config = dict(
    n_layer=13,
    d_model=320,
    n_head=10,
    n_kv_head=10,
    head_dim=32,
    d_mlp=832,
    vocab_size=8192,
    activation='geglu',
    norm='rmsnorm',
    norm_place='pre',
    norm_eps=1e-05,
    positions='rope',
    rope_base=51500.0,
    rope_fraction=1.0,
    qk_norm=False,
    attn_scale=0.177,
    bias='none',
    tie_embeddings=True,
    parallel_block=True,
    init='normal',
    init_std_qkv=0.0177,
    init_std_o=0.0,
    init_std_up=0.0177,
    init_std_down=0.0,
    optimizer='muon_variant',
    lr=0.0135,
    lr_mult_o=3.0,
    lr_mult_up=1.34,
    lr_mult_down=3.0,
    beta1=0.95,
    lr_head=0.0103,
    grad_clip=2.0,
    warmup_steps=200,
    schedule='wsd',
    decay_fraction=0.704,
    decay_shape='linear',
    final_lr_fraction=0.0,
    batch_tokens=131072,
    seq_len=1024,
    doc_mask=False,
    z_loss=0.0001,
    train_tokens=640800000,
    steps=4889,
    dataset='wikipedia_en',
)
MLP neurons of a small language model. Each row is named by its layer, matrix (gate and up: input weights) and neuron, and shows model dimensions 176-271. Each number is 128 + 24 x the weight over its row's rms, rounded and kept within 0 to 255. A neuron's up and down rows have the sign that makes its largest values positive.
After each neuron's rows, "fires in" lists the words (lower case) most often at its 100 highest values on Wikipedia text that the model never trained on. A number after a token or word is its count.

L6.gate179 [144  76 127 158  91 121 104 145 119 136 167 128 139 144 141 106 146  71 138 142 121 146 162 116 164 119 126 122  93 169 126 166 132 106  83 129 156 116 120 142 164 102 121 108 145 113 105  99  91 126 153 130 123 107 131 121 143 126 130 121  81 148  74 119 132 155 141  83 103  90 121 150 139 146 146 138 122 163 154 115  84 106  99 121 140 131 117 120 144 140 148 157 128 104 145 166]
L6.up179 [135 130 136 155 113  70 101 134  84 131 106 130 116  90 147  77 104 150 107 118 166  68 120 137 162 102 162 150 133  80  87 145  95 114 133 141 114 120 145 114 114 140  97 148 118 114 125 101 160 125 107  97 141 164 147 156 140  74 164 157 179 104 115 145 104  97 126  91 150 146 168 111 149 115 117 109 138 140 142 136 128 121 103 151 151 139  76  80 111 127  91 138 121 126 144 106]
fires in: "with" 70, "was" 15, "had" 5, "were" 5

L4.gate631 [131  86 135 131  91 135 104  99 123 107 126 128 140 145 125 103 113 134 175 118 149 130 135 108 158 142  82 143 105  88 115  70  77 133 127 161 160  56 127 129 143 105 112 123 133 140 125 163 134 133 134  89 125 100 190 102 120 162 103 185 103 129 126 119 136 151  78  97 147 168 143 145 150 115 118  91 108  52 167 141 167 154 126 132 146 101 129 116 138 137 127  79 128 106 129 134]
L4.up631 [146 116 156 136  81 112 141 146 135 118 129 129 115 188 153 102 104 162 120 111 144 108  96 159  91 121 105 120 163 150 119 116  95 105 155 142 144 111  96 176 134 154 102 134 159 128 141 152 108 166 146 143 107  97 160  99  78 113 155 149 129 107 143 135 143 145  95 108 120 120 140 134 103 156 137  79 106  66 174 119 136 146 101 119 157 128 110 157 136 133 155 129 118 119 128  79]
fires in: "by" 36, "of" 24, "for" 12, "from" 9, "between" 6, "to" 5

L5.gate522 [124 195 155 119 132 143 163  93  81 124 104 113 161 130 148  91 131 119 157 153 116 166 145 120 103 129 131 114 164 122 133 121  97 132 180  97 129 156 111 136 189 149 144 135 131 136 118 104 127  85 155 139 109 135 149 114 133 160 158 131 145  75  83 113 147 154 131 110  96 120 142 136 156 170 153 126 110 139 125 127 175 146 155 107 116 131 107 139 130 107 118 146 141 120 120 129]
L5.up522 [151 141 127 134 127 127 134 164 137  82 118  87 154  73 136 101 100 120 174 158 112 149 121 126 163 112 158 140 152 138 131 114 141 153 170  73 126 139 168 134 100 153 120 100 112 116 103 108 108 134 151 150 125 115 143 101 143 127 121 114 109 153  59 158 136 112 122 150 127 127 125 144 131 146 134 105 125  83 150 132 153 134 114  89 135 115 145 112 131 145 174 145  87 111 147 131]
fires in: "at" 69, "in" 13, "on" 9

L3.gate481 [115 138  92  80 142 124 144 132  75 177 134 145 164 159 142 125 143 102 173 141 136 109 110 136 155  86 115 159 134 102 135 100  94 110 121 143 136 111 143 142 131 123 151 150 177 123 144 138 149 129 136  89 125 135 112 169 122  85 140 148 138 159 120  95 140 160 106  88 128 114 144 106 162 129 150 126 157 155 126 115 133 104 155 130  94  98 155 132 148 146 112 137  88 115  97 141]
L3.up481 [113 120 133 163 149 127 134 146 123 156 122 102 130 149 154  85 100 123 172 109 128 123 129 142 117 127 165 103 121 122  85 118 114 125 129 152 104 103 125 111 183 152 145  91 125 135 116  85 154 144 140 185  79 168 112 149 101  92 138 101 161 124 163 117 136  94 122 170  98  86 142 155 141 135 113 132 134 145 113 121 164 129 125 116  97 113 115 119 151 172 135 153 130  85 168 142]
fires in: "to" 35, "of" 14, "in" 7, "with" 5

L9.gate638 [137  87 170 150 136 120 109 148 136 121  67 112 152  85 160  94 120 130 151 110 101 139  97 121 114 139 157 141 129 115 119  93 118 176  86  82 138 156 122 129 173 155 103  94 142 134 154 117  88 157  98 134 134 123 124 175 115 143 115  97 123 111 137 108 132 150 118 124  75 137 154 154 157 144  73 136 123 148 136 103 129 117 111  96 181 130 141  66 146 120 113 122 156 126 123 144]
L9.up638 [137 116 129  89 105 109 104  97 130 166 120 140 161 148 159 103 125  91 143  91 101 176  92 117 114 150 136 190  52  98 102  95 147  76 101 123 159 116 162 147 143 154 137 127 150 143 125 180 131 139 113 124 122 142 139 124 110 143 137  85 151 120 105 110 131  99 139 114 129 142 122 163 130 125 103 138 155 119 111 107 128 127 106  97 184 116 152 133 165 143 153 130 127 142 138 153]
fires in: "was" 51, "be" 5, "directed" 4

L4.gate195 [134  98 158 109 115 133 149 147  76 150 112 153 103 117  61 138 138 113 156 157 183 171 152 114 127 102  90 150 128  98 129  88  86 126 123 144 118 148 128  91 123 134 111 124 143 124 105 115 128 139 125 106 142 118 161 149 159 120 136 150 138 107 104 133 131 182  91 142  99  89 178 122 128  91 158 117 135 154 130  79 128 136 137 126 149  99 112  75  95 155  47 152 103 138 128 115]
L4.up195 [148 143 137 157 127 129 132 134 111  93 136 130 117 122  97 116 170 135 140 168 162 138 115 126 130 125  90 179 123 137 146 126  98 145 135 112 122 108 179 154  70 121 118  89 139 110 102 124 140 123 129 149 126 107 152 113 137 122 125 114 106 113  98 143 139 153  85 111 115  88 129 163 151 134 123 138  83 145 135  89 140 157 137 128 144 156 117 143 141  92 143 101 118 166 134 102]
fires in: "of" 47, "by" 22, "in" 7, "on" 6, "when" 4

L9.gate358 [159 143 156 134 139 147 127 114 102 129  92 149 112 156 120 151 147 166 161 117 129 140 138 120 153 151 116 108  91 148 128 139  96 153 130 125 147 135  89 117 128 146  95 132 156 107 121 141 119 128 122  92 132 117 118 150 167 159 136 174 121 135 119 127 143 110 105 127 163 113 140 156 131  98 123 105 108 116 146 107 134 145 122  77  87 149 102  96  94  75  92 125 163 129 146  98]
L9.up358 [133 157 146 129 117 105 103 125 135 134  96 102 109 109 114  88  99 104  77 132 143 174 180 164 149 123 146 155 128 139 149 155  90 126 132 122 101 108 111 125 111 106  84 109 113 102 103 114 141 134 102 136 121 108 124 185 112  93 181 160 196 149 134 120 117 120 103 156 135 116 109 158 148 113 117 146  99 102 143 120 119 146 125 105 139 107  92 143 156 122 122 134 150 131 103  96]
fires in: "best" 20, "of" 9, "film" 8, "on" 7, "nominated" 7, "at" 7

L9.gate119 [155 142 116 132 118 127 127 102 126 119 126 151  49 110 148 120 127 153 108 114 151 128 118  86 156 117 164 106 132 144  75 133  99 146 148 117 139 110 155  97 122 147 149 132 173 129 132 134 135 129 122  97 117  68 106 122 160 103 110 110 139 172 135 115 109 159 122 148  86 108 139 141  99 119 122 160 156 161 126  83  92 138 120 143 110  93 141 184 137 109 123 110 139 121 126 136]
L9.up119 [146 155 108 146 134 165 160 157 130 141 153 138 113 153 197 146 127 146 102 151 141 108 113 147 168 129 169 139 142 181  83 186 124 166 164  98 131 174 137  99 115 141 133 107 125 126 177 131 116 142 168 133 145 111 117 120  93 103 141 128 154 171 110 143 115 182  66 186 105 126 100 141  82 135 132  88 115 143 126 149 118  81 176 135 142 122 145 150 147 100 121 130 132 138 161 167]
fires in: "1" 35, "10" 22, "11" 11, "12" 6

L5.gate628 [141  99 120  95 161 137 166 148 130 125 123 109 148 153 140 139 135 110 128 134 136 150 106 115 185 144 133 149 130 107 144 113  94 127 165 186 180 124 171 151 131 114 143 170 143 125  91 146 181 114 160 120 134 122 142 142 108 110 145 165 110 137 108 148 131 139 135 126 172 150 128 132 122 141 124 150 102 143 134 139 117 142 135 125 128 137  85 154 122 115  89 155 119 154 121 142]
L5.up628 [ 99 161 102 124 177 172  70 164 107 132 177 165 133 101 104 125  98 139 119 149 126 158 151 137 158 164 114 169 143 123 121 126 118 136 158  96 133 123 143 112 143 130 161 100 143 101  90  71 136 122 143 128 133  94 139 147 104 116 124 139 134 171 165 112 135 158 152 121 121 143 153 108 141  85 142 149  73 146 132 106 140 154 108 141  64 108 117 128 120  85  98 150 145 122 114 113]
fires in: "with" 33, "by" 32, "of" 7

L3.gate514 [150 121 171 100 111 147 119  97 165 102 119 148 131 125 138 150 122 125 137 127 171 103  87 118 121 112 110 120  92 137 121 112 138 175 119 124 129 125 148 155 148 116 152 176 127  83  93 138 143 128 157 126 143 136 131 137 104 148  94  88  93 136 106 134 129 105 113 147 159 130  91 154 163  98 166  91 159 125 134 107  97 127  99 144 130 171 145  94 129 175 162 135 166 115 126 140]
L3.up514 [152 157 149 108 140  90 156 151 134  91 133 113 119 137 125 146 113 142 151 142 120  87 107 142 140 165 126  79 116 165  82 166 142 150 159  96 125  98 158 142  92 131 153 149 101 127 124 108 130 130 134 146 114 137 121  99 127 108 159 104 141 137 109 155 114 119 152 119 156 135  93 111 124 118 135 106 133 105 153  94 116 118  95 157 112 164 109  73 103 115 136  95  84 150 119 111]
fires in: "with" 30, "to" 20, "from" 6, "by" 6, "against" 4, "tells" 4

L3.gate653 [140 155 108 147 139 113  79 117 136 123 112 171 143 147 160  96 149  96 109 111 122 105 136 128 112 112 164 113  93 102 122 177 110 137 118 106  81 190 109  95  95 145 144 122  96 114 133 141 127  95 104 100 150 136 136 125 134 137 144 147 148 124  90 176 131 144 134 147 122 130 145  81 143 146 135 106 162 120 122 134 105 130 131 138 135 135 136  93 135  92 139 104 131 103  69 125]
L3.up653 [127 140 138 119 102  86 151 101 126 139 103 108 154 120 150 175 117 145 147 159  97 123 118 133 125 114 134 161 138 127 114 110 137 184 130 157 142 112 180 102 113 135  94 145 133 146 124 182 133 172 119 160 137 135  95 150 112 125 137 123  75 113 163 129 137 102 117 105 169 134 114  82 133 149 142 156 136 138 155 156  98 147 130 110 123  81 155 121 133 166 127 119 142 153  80 120]
fires in: "were" 18, "and" 14, "had" 8, "age" 6, "average" 5, "the" 5

L10.gate461 [140 141 123 160 123 163  79 117 136 160 150  83  83 103  86 106 141 117 175 163 105 100 163 143 108 126 160 144 124 168 153  98 154 124 117 118 103 169 173 136 135  96 151 128 102 187  88 109 142 111  68 126 148 156 154 143 146 120 139 115 155 144 148 149 137 129 133 132 116 159 115 147 172  86 110 182 104 114 147  89 133 125 122  75 123 110 141  81 139 142  97 143 120 125 141 131]
L10.up461 [150 115 116 141 125 154 130 136 126  96 103 134 150  78 145 127 104 122 132  87 107 125 102 143  99 148 123  94 138 126 132 112 130 156 141 110 152 121 112 168 126 114 105 108 151 153 166 131 135 120 148  84 178 117 161 117 171  98 106  74 140 122 118 123 165 132 181 134  76 101 107 122 127 111 148 180 129 110 149  91 155 134  90 129 145  86 160 157  90 143 110  90 127 104 115 120]
fires in: "which" 22, "that" 19, "and" 18, "to" 17, "would" 10

L5.gate339 [119 134 144 136 119 155 172 107  83 141  74 126 137 118 137 144 123 114 162 129 120 129 150 107 155 139 125 122 130 119 137  91 129 129 130 131 158  97 141 143 131 107 171 140  80 124 101 119 142 122 149  89 115 115 131 154 119 150 130 166 141 126 137 148  90 168 146 141 133 121 132 107 119 110 103 130  74 140 131 123 119 119 101 144 125 161 117 110 142 127  88 142 179  84 129  95]
L5.up339 [151 131  97 131 100 165 170 121 110 129  94  82  84 135 141 112 122  99 115 141 147 156 142 100 166 192 123 106 126 156 126 116 116 129  92 100 124 108 120 155 102 139 110 109 135 106 106 126 117 114 113 110  89  95 118 149 136 113 149  72 147  89 141 142 128 120 162 129 157 100 120 119 139 122  97 124  65 174 165 133  94 131 137 111 121 148  72 106 101 134 115 146 141 135 143 122]
fires in: "at" 26, "for" 17, "of" 17, "from" 5, "with" 4, "attended" 4

L9.gate560 [ 74 141 143 144 124 181 121  94  95 142 116  84  83 124 143 129 127 108 176 123 102 165 131  99 151 116 150 143 139 130  80 132 113 179 172 140 132 119 154 129 123 139 115  90 133 137 109 122 149 101 101 147 125 163 158 150 123 178 106 123 121 119 101 128 114  88 105 110 111  90 116 131 137 122 125 148 104 147 130 114  94 132 136 150 130 137 138 116 116 111 121 145 110 162 147 137]
L9.up560 [142 162  86 137 179 130 103 151 134 126 116 151 178 143 144 156 104 121 131 149 138  77 127 162 148 143 147  79  83 127 161 142 141  80 117 142 171 132  76 145 116 173 166 136 106 125 164 114 126 150 108 125 144 125 116 122 154  96 118 129  84 104 103 116 126 110 130 138 125 120 138 110 115 145 179 127  93 140 118 116 152 151 102 148 134 115 145 107 151 126 125  85 137  63  90 149]
fires in: "and" 76, "but" 12, "with" 6

L9.gate80 [143 122 132 149 132 120 110  93 145 123 129 108 119 159 137  73 153 118 137 116 121 101 137 154 128 138 178 117 144 114  69 139  97 129 115 196 114 108 137 137 124 123 110 121 168 148  79 137 124 126 116 134 145 121 123 116  91 107 107 160 131 166 175 120 104 129 137 119 138 111 142 119 127 150 126 161 116 128 124 117  96 153 136 117 156 151 117  90 129 123 134 108 149 156 125 109]
L9.up80 [101  91 129  73 137 121 112 157 123 120  77 129  97 135 133 149 171 102 118 135 107 138 144 124 116 159 120 149 122 137 146 149 123 114  95 159  93 152  76 127 106 146 113 135 134 130 122  99 174 115 129 139 135  85 124  98 149 100 108 107 123 145 115 122 137 126 130 139 110 128 106 127 134 118 147 152 131 166 138 127 138 127 138 158  97 132 154 138 137 144  83 126 139 119 135 116]
fires in: "was" 46, "is" 20, "11" 6, "then" 5, "were" 5

L9.gate142 [110 128 139 119 167 147 109  94  99 137 133 157 152 129 165 162 134 115 105 119  82 122 142 130 189 132 138 110  81 100 132 123 132 136 174 151 128 139 124 149 134 117 190 123 117 117 153 115 148  80 156 152 158 140 119 107 156 133 137 126 125 164  90 156 125 136 127  98 165 103  97 156 141 157 164 149  85 132 129 115 147 171 101 159  88 136 161 140  82 137 102 154  85 137 106  99]
L9.up142 [132 136 141 143 129 134 130 131 124  68 182 119 124 106 154 116 142 120 136  54 154 164 133 144 163 110 147 124 127 104 186  99  91 120 169 133 152  97 116 160 104 114 110  90 143 113 105 140 129  60 157 126 108 149 123 163 115 153 139 114 125 125 145 118 111 142  92 166 127  88 123 133 120 101 124 109 114 123 173 158 115 165 148 122  90 155 118 130 110 156  92 152 130 137 115 139]
fires in: "of" 45, "to" 10, "given" 8, "awarded" 8, "at" 4

L6.gate588 [121 124 129 144 140 143 130 136  93 160 119 112 154  94 141 139 104 104 111 134 105  86 107 109 144 111 196 114 120 143 112 118 135 118  99  84 172 152 152 126 152 165 139 132 124 118 149  99 160 128 113  93 153 143 149 114 114 129 113 133 130 127 143 154  93 126 135 129 138 119 133 129 133 163 155 140 156 144 122 115 116 146 107 147 111 123  89 110 153 117 151  94 130 136 128 106]
L6.up588 [108 128 168 164 137 156 162 147 124 166 148 131 143 147 159 146 115 118 142 143 125 176 125 121 172 156 201 128 135 112 129 120 112 131 130 151 138 123 123 111 141 154 118 139 108 114 164  99 124 115 119 121 151 187 161 146 146 122 150 134 124 152  85 119 142 107 154 132 135 107 107 103 111 131 109 166 115 143 121 166 110 154 104 125 109 151  97 106 155  94 142 107 115 110 103  80]
fires in: "as" 15, "and" 11, "although" 9, "which" 8, "but" 8, "however" 7

L3.gate594 [124 140 160 167 105 174 122 122  95 110 120 138  82  91 168 149 138 132 108 161 142 133 122 163 116 174 147 129 124 131  97 103 101 120 143 129 123 143 129  81 133  78 109 173 146 118 139 125 139 161  99 119 202 100 141  60 152 132 148 101 131 107 177  93 131 147 167 128  91 131 166 110 139 122 133 108 134  52 148  78 101 130  92  94 145 133 126  97 119 123 135 116  96  99 150 134]
L3.up594 [132 118 152 147 157 175 153 122 136 124 115  99  89 105 145 114 126 144 106 155 130 122 155  99  82 136 131 118  86 188 104 154 123 151 149 129 111 155  86 113 110  77 100 135 113 123 152 114 113 162 121 102 106 141 125  96 135 150 134 146 141 125 158 167 136 157 111 147  97 135 129 135 175 119 128 124 148 154 143 136 113 128 143  99 118 120 136  79 125 128 135 134  58 111 105 102]
fires in: "11" 41, "12" 31, "13" 6, "10" 4

L9.gate657 [ 75  66 125 164 138 120 113 164 113 142 129 149 159 137 176 168  92 105 131 124 129 119 116  86 134 151  86  82 163 139  86 113 162 169 171 100 148 137 154 107 143 158 110 104 128 134 122 142 130 161 149 123 157 111 155 135 140 114 140 130 102 130 135 111 103 134 133 113 143  97 127 123 120 150 141 130 128 125 141 152 126  98 115 160 140 127 121 116 166 124 143 153 113 106 110  83]
L9.up657 [135 139 155 110 124 147  82 115 135 132 116  83 158 133 139 148 135 130 150 167 112 114 164 159 133 141 105 157  95 159 147 140 105 108 131 176  87 132 110 121 142 159 124 120 127 109 173 132 154 169 132 115 131 105 136 108 112 142 134 145 123 140  90 138 114 106 101 132  84 139 102  85  68 112 135 132 117 122 153 126  91 142 161 102 180 161 105 142 166 120 116 117 187 144 108  92]
fires in: "as" 56, "particularly" 5

L10.gate145 [107 126 159 106 125 141 149 119 108 146 103 130 143 139 131 136  87  74 122  83 127 113 143 102 132 132  99 144 143 110 121 154  67 114 135 110  73 132 110 119 139 115  96  93 142 151 124 169 116 146 160 125 128 133 141 140 182 185  85 169 142 107 138 166 142 125 161 154 162 126 158 176 145 118 155 121  89 125 119 146 160  84 117 133 119 143 153 132 136 133 151 152 156 145 118 149]
L10.up145 [150  96 107 120 182 147  97 116 109 118 141 151 111 145 154  84 105 118 135 130 172 123 123 145  72 105  84 127 177 120 145  93 115 121 159 117  89 141 117 117 129 154 130 126 104 157  93 167 176 125 114 107 142 148 120 132 168 167 115 161 167 130 125 126 118 131 116 105 133 113 124 115 143 115 138 148  99 124 121 168 145 131 128 130 130 130 168 176 149 127 120 157 132 131 106 161]
fires in: "was" 20, "as" 12, "became" 8, "member" 6, "professor" 5, "appointed" 4

L3.gate186 [121  42  93 130 101 120 114 162 129  92 123  88 148 116 155 118 176  88 175 153 136 119 135 120 166 125  99 106 139 110 154 154 126 140 112 145 123 128  77 123 129  90  72 128 122 113 112 111 101 179 149 153 139 143 145  89  83  89 163 123 153 103 132 135 150 139 116 125 109 144 160 134 139 108 121 115 169 120 170  98 160 141  82 142 161 163 112 141 121 171 112 127 121  99 157 124]
L3.up186 [135 140 134 115 133 129 136 147 132  96 154 111 144 113 146 136 101 128 149 108 175 134 148 147 114 156 118 145 169 162 109 115 140 119 154 181 115 119 102 110 123 138  91 118 128 143 111 138 115 156 124 166 142 131 164 114 126 144 119 141 110 134 132 142 136 133  97 100 139 112 126 156 121 129 153 139 116 107  91 126 127 110  97 110 136 130  95 166 131 160 126 148 128 126 107 152]
fires in: "of" 19, "to" 16, "one" 10, "by" 7, "woman" 5

L10.gate730 [131 125 190 141  91 127 109 141 147 170 169 145 127 110 148 116 112  86 161  88 138 132 115 115 112 124 106 133 122 127 122 157 121 110 111  97 138 132 137 143 101 118 103 125 142 150  94 131 123  76 137 106 175 177  77 143  98 138 120 117  95 123 118 125 116 122  88 173 141  88  92 157 101 105 121 132 131 105 107 119 125 119  88 161 100 162 118 128 124 145 136 149 139  97 149  88]
L10.up730 [173  90 128 138 117 120 112 143 129 132 116 151 118 152 137 113 159 135 156 120 119 120 135 132 149 110 101 158  72 118 156 146 111 149 145 125  78 107 104 168 128 165  87 127  98 131 116 100 171 138 144  80 139 152 130 120 101 158 113 133 145 152  74 116  94  94 144 136 158 125 137 113 135 145 115 143 145 125 154 100 111 130 148 183 125 171  98  98 148 144 123  87 145 163 179 128]
fires in: "were" 25, "are" 22, "was" 16, "is" 10

L4.gate241 [108  93 108 125 136 139 144 124 159 122 127 131 137  76 146 112  57 118 120  88  91 139 106  84 136 156 173 125 129 104 125 151 142 163 122 134 126 100 109  90  90  85 104 107 126  98  88 133 181 152 108 179 119 171 142 157 157 100 139  99 143 111 148 157 108 179 146 118 115 101 106 108 131 110 121 105 123 124 121 115 111 146 153 120 121 138 121 117 145  75 132 121 153 100 124 129]
L4.up241 [ 91 110 107 195 105 109 186 115 119 120 137 122 143 178 151 131 102 118 108 148  89 107 153 138 134 144 154 151 117 141 173 161 149 149 164  95 170 133 160  93 142 165 125 175 121 120 116 162 167 135 143 161 159 126 142 164 142 138 143 120 110 165 143 133 106 116  95 131 145  73  96 122 139 137 155 161 146 138 107 161 109 146 138 133 135 130 139  84  98 109 138 114 143 149 166 151]
fires in: "according" 20, "during" 16, "of" 10, "by" 6, "indonesia" 5, "indonesian" 5

L5.gate752 [103 124 140 126 144 153 124 122 106 171 165 177 151 123 101 134 196 120 152 161 142 124 158 123 189 129 126 127  92 158  96 142 148 137 152 123 113  53 134 133 128 144 124 141 127 164 133 200 161  96 127 134 177 138 111  82 132 149 100 147 141 122 110 123 113 152  86 109 125 123  98 138 109 103 168 148 160 152 127 155 135 125 128  98 153  93 120 155 144 106 122 131 156 146 112 152]
L5.up752 [138 128 124 159 147 113 121 127 142 166 161 137 104 157  96 178 175 159 125  95 117 145 150 154 163 136 116 100  80 152 118 103 109 129 105 106 143 142 145 133 151 171 136 138 116 166 114 136 115  95 135 119 140 131  89 131 114 149 153 118 117 146 130 149 110 141 140 100  89 140 118 148 124 129  81 162 122 139 155 174 123 148 178 108 106 130  76 156 137 150 122 134 163 127 180 113]
fires in: "a" 61, "an" 17, "of" 5, "former" 5, "other" 4

L10.gate286 [ 98 107 141 134 148 121  92 149 128 118 121 148  92 136 106 128 134  84 139 145 145 128  98 100 141 127 133 170 147  73 151 149 102 114 128 121 168 148 101 112 127 130 153 132 110 110 150  74 117 133 170 129 113  93 134  99 131 111 160 115 116  69 116 129 133 153  97 137 169 139 164 116 143 147 127 120 147 115 132 100 160 141 130 148 143  78 137 130 162 171  96 135  93  68 156 134]
L10.up286 [136 104 123 132 150 145  68 122 107 116 145 114 122 122 158  96 120 107  94 115 155 107 153 172 117 104 150 149 152 134 125 115 114 133 133 154 133 143 162  84 116 101 137 167  92 158  94 124 130 107 117 164  81  95 104 127 133 117 142 132 119  75 141 143 103 141 137 121 105 131 146 134 164 148 150 139 132 114 113 138 167 180  64  98 126 116  96 112 124 116 133 105 149 121 159 101]
fires in: "in" 53, "took" 10, "at" 10, "with" 6

L6.gate613 [124 155 169 127 109 146 131 149 109 148 134 162  97  93 104  75 166  84 175 100 131 129 152 155 164 129 111 101 130 149 108 127 168 141 168 114 124  62 190  78 111 151 130 203 119 159 110 159 160 127 109 122 114 115 139 133 132 134 104 156 166 160 146  94 132 144 150 145 179 130 102 159 160 167 129 143 127 125 144  94 130 144 131 147 117 145 136 105 137 115 100 166 139 111  76 102]
L6.up613 [137 132 157  99 118 150 120 151 132 129 140 156 110 147 109 120 142 150 131 130 126 123 110 111 164 135 116 131 132 144  95 116 139  84 137 121 156  98 134 148 169 125 124 132 130 141 122 116 144 125 130 134 158 152 134 140 116 117 121  94 139 112  96 136  92 165 141 140 113 156 110 187 120 126 162 152 138 180 118 166 165 118 126 129 126 158  84 139 121 109 108 150 140 128 137 128]
fires in: "of" 41, "a" 18, "in" 8, "member" 7, "to" 6, "on" 5

L6.gate331 [141 111 124 133  91 141 182 113 171 151 103  94 101  97 131  97 117 152 139 132 117 163 125 129 116 138 125 126 110 144 153 101 102  92 108 121 171 151 126 157 136 109 111 115 133 130 122 118  75 107 110 101 160 123 137 114 136 137  60 139 142 132 130  93 133 139 131 146  99 130 107 161 171 130 117 158 119  74  88  93 123 142  70  59 151 111 159 135 156 136 149 141 151 140 146 133]
L6.up331 [117 110 127 109 113 125  97 151 125 152 132 118 136 113 121 133 129 112 137 173 117 120 126 116 150 133 131 176 163 112 135 126  96 126 103 137 157 146 112 119 124 101 100 170 125  98 140 130 167 104 115 147 158 156 129 112 130 104  90 151 157 133  81 119 145 149 138 132 102 127 102 127 147 104 118 156 129 102 118 128 134 132 139  74 169 159 168 131 102 158 126 108 124 112 148 127]
fires in: "is" 19, "was" 15, "as" 13, "also" 11, "been" 5, "be" 4

L10.gate7 [139 144 185 124 122 152 107 124  71 116 121 111 107 154 105 125 109 104 147  98 103 138 122 141 141 107 110 140 135 128 136 136 118 138 105 109 162 113 128 122 135 120 141  96 107 109 110 167 100 114 148 118 187 136  79  64 125 145  89 129 155 145 161 122 106 172 122 116 148 154 126 139 120 184 138 130 170 130 129 118 116 133 105 114 124 124 146  91 166 136 113 139 168  68 134 127]
L10.up7 [105 104 116 130 128  94 122 100 132 130 105 125 121  86 172 158 118 113 112 162  96 121 115 118 124 163 146 120 101 101  90 139  93 175  92 134 107 102 138  92 152 174  85 155 113 120 106 112 122 149 119 126 129 117  80 126 116  83  98 116 138 117 134 102  84 109 166 155 124 132 151  73 136 119 160 139 121 168 134 111 157 125  86 140 162 117 140 105 110  91 126  98 141 127 140 135]
fires in: "was" 58, "and" 11, "were" 9, "being" 4, "be" 4

L3.gate245 [ 93 145 176 139 163 144 127 140 132 171 114 153 144 145 132 127 138  85 104 105  85 120 160 138 141 132 117 128 136 122 105  81  88 140 145 103 109 102 123 119 140 121 114 163 128 149  93 147 149 105 137 113 172 141  93 137 168 119 148 168  99 127 140 121 127 177 139 126 145 123 121 174 119 116 130 104 112 136  71 131 143 125 126 146 130 177 138 106 177 116 131 167  99 133 158 161]
L3.up245 [140 151 142 137 122 141 114 106 122 133  97 194 123 140 109 124 116 156 123 142 101 144 126 159 148 133 133 109 119 148 115  99 114 117  98 101 148  99 103 179 154 108 135 164 116 111  82 115 101 127 109 102 147  95 109 126 186 147 106 122 123 110 154 116 103 164 169  77 157 152 142 167 141  88 124 179 120 146 179 111 155 123 106 125 106 173 114 143 108 137 107 151 110 154 133 167]
fires in: "of" 62, "the" 7, "led" 5, "for" 5

L5.gate42 [176 154 123 130 176 140 143  85  95 107 136 159 112 139 162 124 131 117 122 153 125 143 113 105 124 116  76 127 151 103 126 121 129 133 153  95 128 145 117 155 135 169 111 125 116 134 106 150 150 136 121 129 186 120 115 168 146 170 113 178 110 129 106 125 129 145 138 146 126 126 127 169 132 138 111 137 110 140 115 144 131 148 165  93 163 122 118 138 137  78 125 105 108 117 120 132]
L5.up42 [125 102 107 144 124 111 127 109 124 112 110 138 124 136 146 163 113  95 118 102 167  88 127 148 136 135  84 136 148 104 168 141 133 128 172 121 134  93  91  89 117 134 140 113  90 167  99 149 131 159 107  92 130 122 144 150 184 135  88 169 128 157 131 100 120 106 130 116 127 155 168 139 148 125 120 146 108 174 146 155  98 164 158 133 151 107 134 142 104 127 119 129 157 157 137  97]
fires in: "as" 33, "became" 14, "career" 10, "become" 5

L4.gate711 [102 131 123 131  76  62 132 144 109 138  90 108 138 136 131 123  85 115 156 118 103 125 170 134  93 119 156  96 142 107 113 127  99 101 123 171 114  74 104 161 127 137 128  78 169 143 140 144 128 102 117 136 110 146 192 165 120 111 141 107 133 171  95 122 152 136  94 103 117 113 115  99 133  97  99 175 118 144  86 144 126 137  87 126 168 141 102  77 131 131 171 120 183  97 103  86]
L4.up711 [112 129 122 105  80 125 139 153 132 129 105 125  66 131 132 131  87 114 162 156  98 124 127 139 138 157 125 117 113 116 153 135 128 127 126 159 148 125 126 149 154 113 140 138 116 151 174 137 116 145  99 127 126 121 148 126 140 133 142 161 152 121 132 123 114 148  95 124 116  89 125 106 141 104 112 127 126  96 115 148  99 137 119 151 172 128 129 106 163 130 131  96  93 118 135 141]
fires in: "was" 33, "is" 33, "known" 5, "began" 4

L4.gate487 [144 120 139 103 108 152 152 145 159 135 158  86 146 104 120 143 114 136 103 131 131 124 109  99 106 102 155 103 134  98 121 120 108 126 136 114 174 169 156 104 133 120 122 156 108 157 144  95 135  99 162 114 151 108 139 120 127 156 172 162 161 111  90  92 151 131 107 125  56 143 145 131 192 114 141 111 121 133 137 118 129 172 111 102  98 200 177 142 114 155 129 142 146 142 173 103]
L4.up487 [186  95 112 105 142 110  87 140 162 130 117 114 187 104 146 157 130 100 132 150 104  66 108 105 112  93 152 133 126 177 110 155 102 134 148  98 121 166 166 148  95 141 145 101 103  96 129 121 100  84 116 154 132 155 127  85 127 139 160 141 110 146 152 131 152 109 158 131 132 149  99 137 137 106 129 126 135  96 117 151  78 130  81 160 111 100 132 140 114  96 124 107 146 139 142  78]
fires in: "in" 49, "of" 11, "near" 7, "to" 6, "from" 4